MLP neurons of a small language model. Each row is named by its layer, matrix (gate and up: input weights) and neuron, and shows model dimensions 288-415. Each number is 500 + 50 x the weight over its row's rms, rounded and kept within 0 to 999. Numbers have three digits each. A neuron's up and down rows have the sign that makes its largest values positive.
After each neuron's rows, "fires in" lists the words (lower case) most often at its 100 highest values on Wikipedia text that the model never trained on; "fires after" lists the tokens most often just before its 100 highest values on Wikipedia text that the model never trained on.

L12.gate831:544574394565592565485512441533506442515394531532463586551525574488427413478434504519441475593554478546578527420527524545510497522489430426564517607405446488511440448478456537512480474492460447549543492592503515544539601577494547462458474410525573447499533444480490449456459474522436437469468540501549524504540544480516372517568448522455478540443464422521493509406553529536481453431442
L12.up831:419503568533523491612489529493508471420476477454545403440495465452530429523501512505502444413528509422521553557578513376486478551551428422563583479462527548405504526603545507552572493441524493535486560482533467364457512563510549520451484542556507568511441355509584530492444485447539515524434604473424566555516464481436504490394520582481520533500405512517507468515532558524456588492561
fires in: "the"
fires after: " |", ":", "-", ",", "|", " &"

L8.gate3:476604515559540482498492572463524454442503537595550434511463525524459549439532491436466533473469482531439456546516487461464470468512465564457429597462478381539517515552574498472581544560545571513540545595382506513526439413562504562500485436492475520587561504596473491614524538607528526538480501421485615476419530426491537513560505425507557458508420540465573465491529516479407530518502
L8.up3:494440481506458494504528485483462554509501508559480621531441521467535497527520509557440438501528495491409451388455557489555520512486530497442517550469483646393531425594408447503507514449582466530548473545507468607498424492542500530419426575504458524567470462505559431548571499459438537481487504462477457462507400449509457535507541536541537519489490468442501507595492543449350490568482
fires in: "8", "9", "4", "2", "7", "0"
fires after: "."

L11.gate165:468512486511551524585543396473505471511445510406397523425500476494547480469448536450394513656545551555477462587466438549492495513441427533535478474424474522521523541532472484541498521478509468499539545488529393455464531447448471591426496502555480500481491513439528484633547543477503452451453454531505455538488532420478497498555492552520466487505487493454462553485522520443497552485532
L11.up165:507489498445414530561395525439510597462426445451474570518517434588547478397476503412537497553525493403500526483418466573463504502492527547483473482502506530406476589517494453441466607520430547489545456505517458582478460466564457568461454441469476507488522455472491501665472491528481437524479500596499471556544487435454460508498538521385441485526496508534496483485474441480545535487524
fires in: "he", "the", "calheiros"
fires after: ".", "\n\n", ",", " Cal", " \"", " throughout"

L13.gate553:487617471452413454518474484589501509495357475484490482551512473512435477455550428509521518440530461540522473515443554514517504562425420567469617504449522535510515481515498533500495435626494412519452389476549446526510498473530526465454407490499536552371406524558410435523536467543452518561525533569455579414462457455495552506493404577570478415524457456534513495493511476450463555447564
L13.up553:441547513532497466593515480525501478575538504439584519528553477489566444527405511480440461473441461485469528394530511518457487592409411572436421433520482478521455618497484504539472454565460530439523549465576540479399434616520464474520572439490538543518402534594460427538560529492546462575530474530480503460414521467489594479451519432517515532656513485494468532480484490517524491571424
fires in: "2", "6", "4", "3", "1", "5"
fires after: " |", ";", ","

L10.gate699:561453512511474424560496496552453558522454447540474571488502524593444479588566456391561469511530526464608524448562582477503533505578484425469594509527463448516520450483583491601539584497551536400468483424410430468533411421612343512488565516522487476454471531550519491566617468483514555440529442482472474614545516482446462568544519507569490494502506550538418524553532587480491462549501
L10.up699:506450382390528490512439477523511457368543496511486558546516485506507426480551519558523520494360504471511546564512490555455468403581498617514538554460586549481579499491526491547457467478525605481500552527426570537542518475576481492460457462452563434593434451493480466448479475433443509529448529543500517479542450536522498421521456512515599426599498456478537511454560525505382499468481
fires in: "the", "new"
fires after: ".", ",", " of", " the", " that"

L4.gate606:520480531517520578442514458542544416518496565565400561486525431446493505599548541464450585580420562537482561579399546524420405491481536531526463551507408530506548477532465447499505511440447494489488578479514488509455476435464392435482541472449414426530465526476586428529419461500515552534421572555455609451558493539503509493505431459520456497550468491542482582495457534515515431511490
L4.up606:500472474543423517582453474582474494406517466600576572513534427528523523523470451531500461474486530496395520527484482466450487472491464443431518651492471558460560475437567468537480513424473616559423508511411463528486587419502471503462470532501483506450623571494562367431468435436458445525475448484472476518470599536537470500551450515544513373488400548484535531586553510452426515487552
fires in: "united"
fires after: " the", ",", " |", "."

L13.gate61:508491591451514488426414501532477509518475546552552530587451548523432467408511505552352563537520552437502493556493558519490485525474443474415549460485480548490409537514558433579464411528586531546463546468584483532359548575507532497491486485527479506467516499462489447586453481466544497564598438527545466508515496532478531480563469466525513481487474421461478503409518506507545468455501
L13.up61:424481457449541572495510519558557579508602506509501500418433418528525459489335556509458508550534449549523563553464456426555507570456499469546583562522643569472524504562535580453433489515569557557456532503522387497601497452512561495515498526508427504451451528523519517492508605389577511504483513444539435581434400403428558533440407562488464535522559472482418484532422493490520482444491
fires in: "and", "or"
fires after: ","

L11.gate858:502548460456549551497467491553568532479409417486503536499548406483419447393488467485497410578396541508387441515531490529448558514498453444585427511483513392463540480500465563423406517484473488418422452534500512590489541549541487435497388418485501513571485468520523472484527519540483498509568592445471479577470398515484442569538479541580428477518465471533595547463388558536526510521555
L11.up858:454636425412512474482563522538451522476543596479426403342545452494504535518512566480462490477527495505439590513545534532499519619457407364604407479438498451462445460501455478511542550433528523476515477554473576478535469459526507507467479464486647509505452526458537464500528566510527492518546536438533468493508509521519475539498431507453483501464475501437498538496463415458520532473440
fires in: "be", "can", "is", "was", "often", "best"
fires after: " can", " it", " is", " was", " -", " to"

L9.gate309:468475455497615456547431515529557612503499529545497520509499585469463613494546503511535606498518600533518544561488506572447462481441479458579471461486473482572492568408522421495494564506562488541488540505514521543480563495525481505424450495522525581449574540602580504483452476489469512538517456569572430458410565475460545450474513430524583481531500462515462595575566453481463605443446
L9.up309:559526564426473546515358462496616481460434532485486583511456581515514510445403503516476483508525520413545561436474478563551551504481473453572521455489464524443543436522557479479488476475450448461398626579462583447459577493457481524543528509545521550495508450490548393502541571533551466506468506458508600577532450460539468488490472500535503520537511545478628430488502488411497453446463
fires in: "it", "they", "he"
fires after: ".", ",", "\n\n", " that"

L10.gate221:469470507475446524490458586422509469472446494518502468563471410509462579402468434420456545563487482467598487435513473485496495586512533613586521458611550527617544493506553471537500438486558346464552418388475524465486458479496517430587533437426430473478566602496463466587509546429420518533492499521488426520501476556485493557543440503511522469496546482438487569470494447496406529469480
L10.up221:565539487494500518474462565534442565514539516466502415467514489547498517477565551455607432472464455396547490476430445593419531478551520481446419390464547578493487338440475438538484429457443483507440565551452513447361484522530468509608512600537461547437538489465455478533422580522486472515433551546547443573411562443447540482473490488480472536517489543477513479502512475473484510580457
fires in: "the"
fires after: ".", " that", " of", ","

L13.gate701:511467452517539479551501494413580555484489437469548421561469476432389499441506433448438508512460591544524513546584540524545492527555548531495462493489470537458521501383494508548452559450589614507505463490512482474498519435457533560472502554549623500467541517563472494514524453475483446480443669478501453479483499514582411505535592543437569562445510543472529546515503522472457464515486
L13.up701:547519422581482475465481533462435531545497480518560516510432496540440567379480544501592549530497534493532562453568523444440486556524508584528565449579572581474584513447538589562507496509456507491434604501398572543493462452587516578527503438589564472542552475544489416533460553446512531518504473458519547529549450496425457443439505472475529496400477475588548556465452492467554438597509
fires in: "the"
fires after: ".", ",", "\n\n", " with", "\n"

L13.gate503:509455594474510606523493577451511554463536468557452511505511530557425549525596512470538475492464487436543434472540480528501533447533573508534445499486501536475625515488496616591479474602509464521486489390561535628533469421430436507398503426466503472415476436446481535470487464503437499476428476503490539474482520450501539563372582457476618452488518542459520503454482495576540423488544
L13.up503:463519520509505473485490460527504536480414573455526560486444492421468639524460570512613518502543514518460420478521476467398424390497418535471427577571545565463562440524531388546446420532526503481496560502525494577515446432523454462549539433566497537609502497524502630444399499441463524469501520489452503487517542524442498486453482517529486538481480425496523463501547505539422524377518
fires in: "he", "also", "alfie"
fires after: ",", ".", "f", " which"

L11.gate243:511433450537460578522506485486481401438507510473484508562496479546501510350566504447521488451525435505488487480474489525497569511550448470477523495458559413424513545485475640554589498412502513477601435434489647511532412427546537463480535543514606481499466461505553581472468549520480487479487599553526486545489521461632408512493538516459466447507431483452481475561480396548492434481527
L11.up243:535495493491451584468477544547520453479437513579479570536552578495564502440517460495455461555529514481453431432526501499514481612533486512604586511520435463440495535458489491544610461466475478580451574444472428454439549495517475559444500523534502518489567482504571459500502492534415422505428444441488571472477460521504431581552539430522432572500562625556494424511467519341494503551488
fires in: "the"
fires after: ".", "\n\n", " of", "|", "\n", ","

L16.gate207:430447553532534476528505587464453491454558473456586540503531500456500475421447569477461505515506425574478425556479455473479428435517487537529469513487516611458400502460502544441456553455599518564510535535517434493544573504411425477493525391469435355575474527503569437465577535646494418456542543508429565454528484440498526458398554482460510492460484457511478508464593455491512539631571
L16.up207:511476475568403558518467507526440467556460497517527483535555406415485520479453493478532450421529547562471499500400544467563594523574552552486521475502494441583494499535537541439489412435530443508568493407484491563468535497493567497535610475435449485501549389443568495494468395510563423472479417538540511443532596425488535490505529481435451555483420495455539493501546479521513532530552
fires in: "the"
fires after: " in", " the", "In", " from"

L11.gate290:606472411497444519507432480513478416470508435539408460479521495551530491495445608502531516412473466510526471583514513590424500473536602555541497411559572511534505563525593451574508461565521453551458471532501520524441468418411463577488440532500531652557411520514421503594517531447627530544511481466407419464497518497479450470491416598523548503519474557494498504501495503531493454535492
L11.up290:507470519404398492479471538381509516409428404452465494430518518486446465510505456544463519607460570517538503481516581495546480501430511450515378485508557494539451568555489483463558483429568450566490452429605481501519554437528492470462469529464451593541502462445431522436592488409461543509544451604404485498481446623443402430472427510505452463499498552499506574508450400467499492483456
fires in: "the", "this", "these", "those"
fires after: ".", ",", " -", " of", " that"

L13.gate543:550530376572432588519465586421521432491539516515559467574534514428589460474477455449414543538459568557433423408492525445500458504526428426512594482499441613522558528494483414563527528543537635614481542508498439370451558551571549487504481455485513607535432554512515408561382449439407478576517567515490441460549507494467515513524445448556475415527520540546482478474509484505468522512442
L13.up543:528565479521530568416521509489466489447534619519599456545520498521577604518427428472440501458421541490471453502500561487526538557508452471439565536416421537422556522480524448500460549495472545565537549579416423443482449503514590589510508476494534464551439511485526500531505556498580507520477508487490406494534605441469595526508474497498497523439488547471550568537490368480483443530430
fires in: "0", "6", "1", "7", "5"
fires after: " |", " (", ",", ";", "+"

L12.gate823:538544588531486475576513458506433421461501538472539430462506524454563606518507504520583402514489501462441529380482477463411566419522464517479571556527481430494470358515574579540568491531554477474526520503513433541457471510481510481415530532475489511540467500439567459517434544486495472500534516542542421500460522518537487476502461507553456488510493451521552432523487507566560541555501
L12.up823:575473424515475496423568515444506470519517528464438464535504464430600468459525602442523486548521548478468548449452522474470467465582518538492527476529494511491510513535465550485487525524531573512516509507490432502497557582526534424427545417427508644448479479555495496517460523456526504551523599530530498442550425402501488479425428487537495531470538392532495562549388461628550462518467
fires in: "9", "8", "10", "4", "5"
fires after: " |", ";", " (", "\n", "|", ","

L16.gate650:539455618492572535535543535584499566455558532458579496487544527518540547427514557546510551475402487532563506474489506477521455417592489418504681545460586596391496491420564481469468541513496487422488571417442572444491581507464359559457494495474478538490480401539480538475482537563559621485541543516394467507529408546580485449508580550523459579515501428485459497500481514428464490582527
L16.up650:417489523452524422534452413499544537532555530461447560513573516485426528617464508492577519530471546517554583467488507533484563515419338466528480550477496589478481569422502466572530461499430555478469463406458576497434576513589490538432524556490443476470458544507499423468521524502579430573490535527444569484490471575480475483515416475644461474559479525484421502518483522503491484461543
fires in: "the", "in", "s", "this", "his"
fires after: " in", " In", ".", ",", "'", "In"

L4.gate526:422457488528447538467532476496427477553587504464524522521551468420435515361437512569473514595454506496399348519497536506493514520543612430531500515615508557486492413439562559539482558547518540524520527460585571552536481515492489509460538587433498493523427443459538462421549471506533529491529412552539549483538436577483435525537532501497446544423483580446594563503531402403491465426521
L4.up526:481490465460478511590531490526534502605568489485487493379473541518471494532637501474500475473450556598534493404472511485440459525504614497540464562651490588547509568417430572486445626542511502444505495412540519482457583581466496511558542524539523423496507510449440499472464498486463467473476488556508456444537497426460451531495461551571495487450479398476467410419486490565557550517494
fires in: "including", "as", "such", "like"
fires after: ",", " such", "s"

L12.gate804:433489563424495382509467484494486515423513561488547464530409538492468505599586511542542476576485603477516444456551510599510511527529457517545442448428513543455539550450584506502538516449644476478479525442502512424494550441439423415433552413458536497484565453504501488504456469385470592552520499512594478592406465482470512483488497464496474493447513570489442443538458564540548437474420
L12.up804:575433589397483453506402550488503503533480548539471469523421568515408502506446528456454572583476458462524528489449477467484459504500511543517563474438554494430623585543484521477650516507491485545424629508520476573509460506508480545429541477462546460518401499491478556513559432430402406497525519468574433590509562557520491527530408552515546460519444549472491448481419527597607455457439
fires in: "and", "who", "which", "he", "it", "she"
fires after: ",", "."

L4.gate851:544521509523419501496544389398484448492544537482460584582552490509506532416462416486434517477401416508554520484482452587444485537533528459560476530442408621528558422442564440533480478500504514504566495598429494441549506553479501556359509448570498590506476390467448439554473528513501507530473509477483540420525417528577526601567417473504492447494524526498483489405503537497479495482447
L4.up851:466486643602455514465552468535475529623551480466559439464583520471507551451531493493451540488453433482489451473483537500547528444563508517521478494504470471485472503550508519503521402454561515537429555450508520495496442528485478453465497428533513522494552496512433557478634469533495470526491538533482467499473511449425408415575431514492524535502441556506411517491478466496493550409497
fires in: "6", "5", "3", "michael", "4", "8"
fires after: ".", " |", ",", "d"

L9.gate68:403455562546494495457498566527484479560529494540499491454476542458454546386578532448565535554531530480511528475531488534444401500535453585504537510455418588466497487526505506503558504531510455557453484411392444439501536505425426497517612593433575500537480507538445486514548444548489545463494416428427463450529461514409482536506435565528567439560475528513490509578528508520529516493548
L9.up68:576549538544415460451513416500463529472542570516531491495375568491477475457383454511465514647590467487536572499543473472435496529500431533532467525546477489508506557454547550609473577523655489527493542467493471451542522503505524540541442519542538454459535488540528646587528460514559637538530470604519539533404488428616465510459593564539484500525460533542514441441485487405544512488558
fires in: "may", "april", "january", "june", "february", "march"
fires after: " in", "In", " In", "J"

L11.gate360:598548481488509609426536488484482496455577513527489564425381454481523469557506484488515416489570567500484424493506529428514469486517479548607617514495502536543547460569521475544485556498419491523509546555364497430546458557530461461458436436471439417542529515441481500502486508518451518428498525518506470392496455458538433451556585452537471439511492507492473426486425433522518495500462
L11.up360:508487437453454411394495537459461419561442593474533532514440530562450479550561529510465502546523468475577451511549526419563552424436528523510536524509523483438504529492485450582513536561469472555436526451496592529540553518530555558508498568428510528528487481565424459529553514453478522471403483428505489474575403524508509551541518479584402487514535523535496507487544520598544574483467
fires in: "7", "6", "8", "5", "10"
fires after: " |", ";", "–", " /", " ("

L11.gate408:521453481553489517460457587446456505536506609533520426511511606514427383550426494521502559511537500476461495470466531474465480506500546555500383452390483594565522505510523582507533593552543552443490497419401496529483472540443507496456497531503454515545479537470503504489504528501502456622581477517492571513412456479438480380503521572472433464570491464500584369560484537427586595570500
L11.up408:443521544463527471518511554475454494481604555466488535494508510496459456479473540446454522581533503517550443445542473506523525528514466531524554506575531453413529509465467448548463462442558475516438540453450468468477456522473532484528564470531462482630411403490519502554528493504521484475477459431436467436522510434533470429470436445551529578552450422464411492418514495559446450463497
fires in: "the"
fires after: ".", " of", "\n", "\n\n", " in"

L10.gate841:441467503509499453576398469546430535548526628583486491566503466451470479413544486497425583562459480581514458397501505474561487560495537575575486451500495495471486524350498451435455507648533549461482497452519519604549576503430457483440395466428451490431534557451560458449528580555445541490541493554407464585506519542464495523476552404511551558454488522472577602466534503497421452449407
L10.up841:415512447467434536532532612524573430500552591403576466520475576475501535442488492461510534461462584569581432519539495562496526440519469577454623436582622534495475542504514567520526480511500470545434449506527610512515465474454445554539434398461552560515618569466570462458487522433476507583561460531408450495462507420522447460432494540580565425429450473513414501551466568500543477441524
fires in: "he", "and", "she", "also"
fires after: ",", ".", "s", "\n\n", " that"

L12.gate124:583442543497458555579462487487522435518526470527411486553559525481486500558493559493560565522487485561438469487415477501492513447480465487537527469482466506627523563499523464539448450511453366529522488434465489469431510506501444517543503482476536518378552571504512478500562560483529534432479497505441508570520426482506535451485478547544493441644533563491510497597582481555461401586415
L12.up124:517494509490505532622451560475428660409457555561522452463470499421469547589481528566502470476486459605528532508507491441530501485493554563494559461568480520477512553506461508472485594525464413501555449528517396544511478483460492437417486474437508542553531607515508415601483403505458478521471516486464379542498511507574551553450550498469422511504476514469468561544482504527464421496477
fires in: "this", "these", "also"
fires after: ".", ",", " He"

L18.gate168:555428545557536519523393484435409450448422505426552531525506486441535439436496452541539493487601447400490441513510536486461514647466465577478456520494413546438524537470462607450490549525529508519619536503484493463478473592534451523460536550497510524514466485536512528521479515498425487413526518616511445546505399587452607514512601472360446385591529495423507434527514542502506476582542
L18.up168:484385461526486399480571516535497457499462465448531428529374503475575531554425484442450529532543517377585513459502468532591540423484519486491438552534488494513494572474615559448544464483467563499486437444533484591513458518500517510541550552440542505491439577567454457494524463443510461465432494552475462510451485504490579552516491380424537424374556495487442546509491434575473472585511
fires in: "the"
fires after: " of", " at", " in", " after", " from", " before"

L13.gate627:512560522478520584445569515532537518441567467478547489508579535601423535543479361487463473542484534456492474475423581578492422470475546464464440467498481495550600543545478507564464456492538468470544493519478485502460479448549594506421559477518496607513535520534629417434417523536502478454442509565445493500522494460567459409526552471517621591419430532501532396513447583533522562472508
L13.up627:493471503500468451529465493430529490555486582448503492586491511439508495545465523527482582425554480491527560470500553531539531551465466536467525529526511482509547542446520428478526404515625518584489441525602501481473452510512443543537510515506501521525453417457454580477474447542519484537465476610508446496580511525540498439558463518467528529570546537422440544507482497475425488483492
fires in: "the", "s"
fires after: " of", "'", " was", " is", " as"

L4.gate23:473489472467585507493389547485493464503512548504450544599480530413495560477557540521566534492503567516567381641471403547492525432556477467477459507460488408419461473421448384494477374626418540473421535502471560533565367490530575475512521470526464667479562523518499470467496474486493544505515508504517458523396572505560496464492538500549515434463575455529560512498497487535595531468488
L4.up23:414549507568588466502472548507510523436537572595518555556545432489520477522556520542511515509525523480558480593581534566501558561495486451495538457415511512405509502459469557565542507462528449537456479522496502600458490550476496474544498501476439516485455499567423472509532533497415507491574480549458473534435563424515491463548469482487520557520492467525446554471484510474607472439528
fires in: "he"
fires after: ".", "\n\n", " which"

L11.gate473:532482475429488433524487501473438494496492521556483534495433367506491495454524496582523616552513465556500404465494464453460521649477523498540504564474538474488495494399455412633451478488436555545575446397555537475432408454518483419475529481496493604548514450457528444392482577487508487474507538614477572525486482552480418498559564460514587494562452511480589564512473584485519480483519
L11.up473:453595479523506438555408532540521412489557466419557514473495415464535527537623591521452492541480527490541497461432486531437489516460518516450476485498458533476440431536583458455505451552435421500447539455522398510479496492535482516480587503533439527540486434441497499483486544467565480558481468468419503394481549572478555513558545401566496412552537493564467488474447525480456500558519
fires in: "the", "my", "city"
fires after: " the", " from", " to", " of", " on", " before"

L9.gate170:520485550606482462498485457497508593553559499510481558522508472605575471512493391550567420429499454455559522464477549482564490481533514489536496489529490492443445508546471489493473524480513519520532447400483618521453439483549480563495418470511582593608561428550543515578509479535458383478437515492609525508527555510629497463471482482602421443508452537567524488561449463520500494524410
L9.up170:537482472640446462547418407549528568485528546469541523532624502498540587478494455451460563451426510507558615535520558501523572481497555490531402527533436478521427561565519394425528545442517511477566410367556489598479477568583442453411533490520557448566508544573548459514530474575528469534511466598534487469444484485511403430505535509507489496513429610575459391510457529426555496531501
fires in: "january", "april", "october", "december", "november"
fires after: " |", ":", "|", "On", " on", " –"

L13.gate556:492550538525475541572493506497404455468551480497508473537560538443439531546402452521526540541559499437638505417430487541500448521585514582572492503600518518471418523437523517419544598593548497510497605417457434429550507504567506503523448517521438491410475497462440450538487541659504487479496476460403566476455397619500504475470549507492532402514425554518427426427517588497494476527456
L13.up556:499572614499502454484423398583438505523599585492416443544474459468530566544490513509543541492571506603535495393527536455486478531466484454362506482488545488521473545567565486534587546432480428497500605511492476515516512394498500495483456465484442565446442568519509557585489453553493467536566394463544431460440473505549466470520485538530443536522486555542479540564482533388561430541510
fires in: "this", "the", "s", "these"
fires after: ".", " of", "'", " to", " during", " During"

L4.gate142:504597463499523495486510449458518521586514443497512535509457470407458539515496545412513489516542599488546536453574444475491596463470379426479487486483499556364557508560446451517574443495558572540493427410570474468492575487433506535577452537448612489586484576483519578565515563526558456579561536397464508506521480617494489431472451521538581549555443423546533440518430536510492514543545
L4.up142:445536496524470506437496499477556439539420598497442530469390559431525526448419574503596475496580445573632493561509504461523624580537438485558459540548473554496493566484425500523548444550537527557488468448461546414405677420507557513571492545396595472490463524473473439509492483457553525504475446619560486507512473519592578508433503530515615512566470407387570498495401503522517539447503
fires in: "of", "the", "first", "only", "a"
fires after: " one", " of", " the", " and"

L16.gate130:503501463510454476500448395626504509515564559438562546404511439497457467529427473591433570485600496492555463509526565473467549571534536491590456496556485560415481515459503544566499567485534573373519527463534489493530479513548532496488538472448568537447363529550441503502529482520585554488626482488509471586419519445535551450483420464497471545442539528507451486595593481457462441538446
L16.up130:386516516423525577645494432478411437516492541473513450498474440408467462582530464487491536508551567570413510451504465497439458554449577521487588447528554509432509577500520496430473509479430552498516470541558434404489597465508488502540475495447557481489412460431606545485492493453530523538551515460475601520451498504571469478423518489456592481526559473520412552538481516437533552473490
fires in: "this", "and", "as", "these"
fires after: ".", ","

L16.gate500:567495426520469540485420476507456619443560540506472499466615505575553536483532556512512484469489487441425503439531544540544385539514431465510522489469530503501478472503567503587525412456489498567453462485560541501446437512466463467463504474408526390520534549583487436437453603526511405486473528479539469562477449475519504527521475499539560455523554517545425441454488536448572612585517
L16.up500:551544464543573557470495568490516550456537538472538614632571517542605479458534541551420395543451444462487535468467517562485455474427480534532548559490466535547477497476456565485476477490440440509446460463450420455490462451563496523470476484476444533556634397576498458526511485513458517570525470535472450505474496595541468555414398473482492508529512557349541509446544549512544590601490
fires in: "the", "during"
fires after: ".", " of", "\n\n", " that", " for"

L18.gate435:524454421444458503419429434468554503593493520524613531562469455418534408525425525484549580579556561488533463534502555541541496486512499472534545505506421461508534451534434564477485556479541474649554558526493457500488419548471490426495563673527527536505485570423489460512515560483465543542634519529372490476496430490465494521556467531541460429520492491520489467447550537425471584636373
L18.up435:548502435539474580461465482549446531502568433609497440439497499574508554494428464486530443456440484449488446513477475387426509505529435427538537387443500576566444549506506527455518538508505504530482499585519571484469398441533587472531544548508534431498487466520514464486466509523421426447582514498524429512485505491471524380462331453475548482476538601553555430506408489497531481497459
fires in: "the", "other", "most", "a", "these"
fires after: ".", "\n\n", ",", " and", " of"

L13.gate751:493464436461499446509551409523567516530533580501454530555413503489501481473461465552502539499513449558554441461582529580520477512513549507475536482523505500487548554456522465484525481427557549618519507516540476479378474403489564486485445443504610486452473479491429493615581486524486392505479506529450461627378513504482455486551543554508581482541590537508479489465530610549479498514465
L13.up751:552545476418481577618466514494491427493511572504564463521511461467516614513524427549481541564486455497497551431580450483510555561505433537529450549472541512523532501535495474493565531442466504444441495393546465404544441544480538494445469534559509509475500559403564475586543584543513459420561593475498513432533546525506481503485585583446559499544513635558501504426477421546467466479459
fires in: "the", "these", "this", "they"
fires after: ".", ",", " and", " of", " that"

L4.gate96:488415536419498501488542420616508520515580512528543543566496519489579479493473494492517460554526500517420500498488479546518524399495485556499525514570510421496519459539577547605411479530471520599501582513484537523474445462467566481500541537452511426516476535448507437501627475528505471468501492436521545472496516496496491496641397499476479567503479561580588642473475447471563435512560
L4.up96:442490541528517472542541490522495481523539538473491514483565550566586548464418533548460480427476425553436615532557507615548505426564483521502512459573497417541544485481426439529508500532568440581438502531547494535470450540512493481458499543451453455418422421532441534639510526553535500444496548502666457478550512511548527439487456426467459488532417503540556493545447528645545498508468
fires in: "7", "6", "18", "life", "12"
fires after: "–", "|", " (", " |", "\n", "Early"

L11.gate851:575517484428533495443545387492524426489488498433485563511515511488501444532476510485507520515385459473581478508576438453600554444457511528489491418596448538549429523474506524533466567599545564558547533476570496489534426479555452454457459608415476491527519506439578415523546424555487445533500452511547423578561552500492503530575494471548552595491490521612400498568420487481530453577503
L11.up851:553445480521552493350414423498549639457463509526533455477492548482439463429547483520567549521534523521539415508494461485449471461479402398486387579428496550537484472531566453435501558502468473571502523474428388491500498519544455495542458510527492511581448515510464522650476402486507438516469618402502535420563519599465484463510487598505523513502570472484451390406461399495521511493493
fires in: "january", "november", "april", "august", "october", "december"
fires after: " |", " on", ":", " –", "On", " term"

L11.gate582:562487538570490486559574431509478583485433609535523497500437495525559440508527539454521480511530447510487480464477491481459534398486536511432501481426504488503514497520598465499557509403505473478496595455475516547534555481485522541495429470418456554482545521559451478401522559543505578595519553402484551464444537495445548505492569417458480477418402490433445497433488496460468570440439
L11.up582:437477432447473609501634462496493437410515639512541424442531478479528468529530520413407470472461522502477528501532503519419533450430512493528539511521448525475497474559456565436499465469368520466542510574564484476518487511457522507498489485565398553543393445523564542408403438526469510496572563458455524511517515474499537513545496512469506625534419416527441554460538575485514482570435
fires in: "0", "7", "6", "of", "2", "3"
fires after: ".", " |"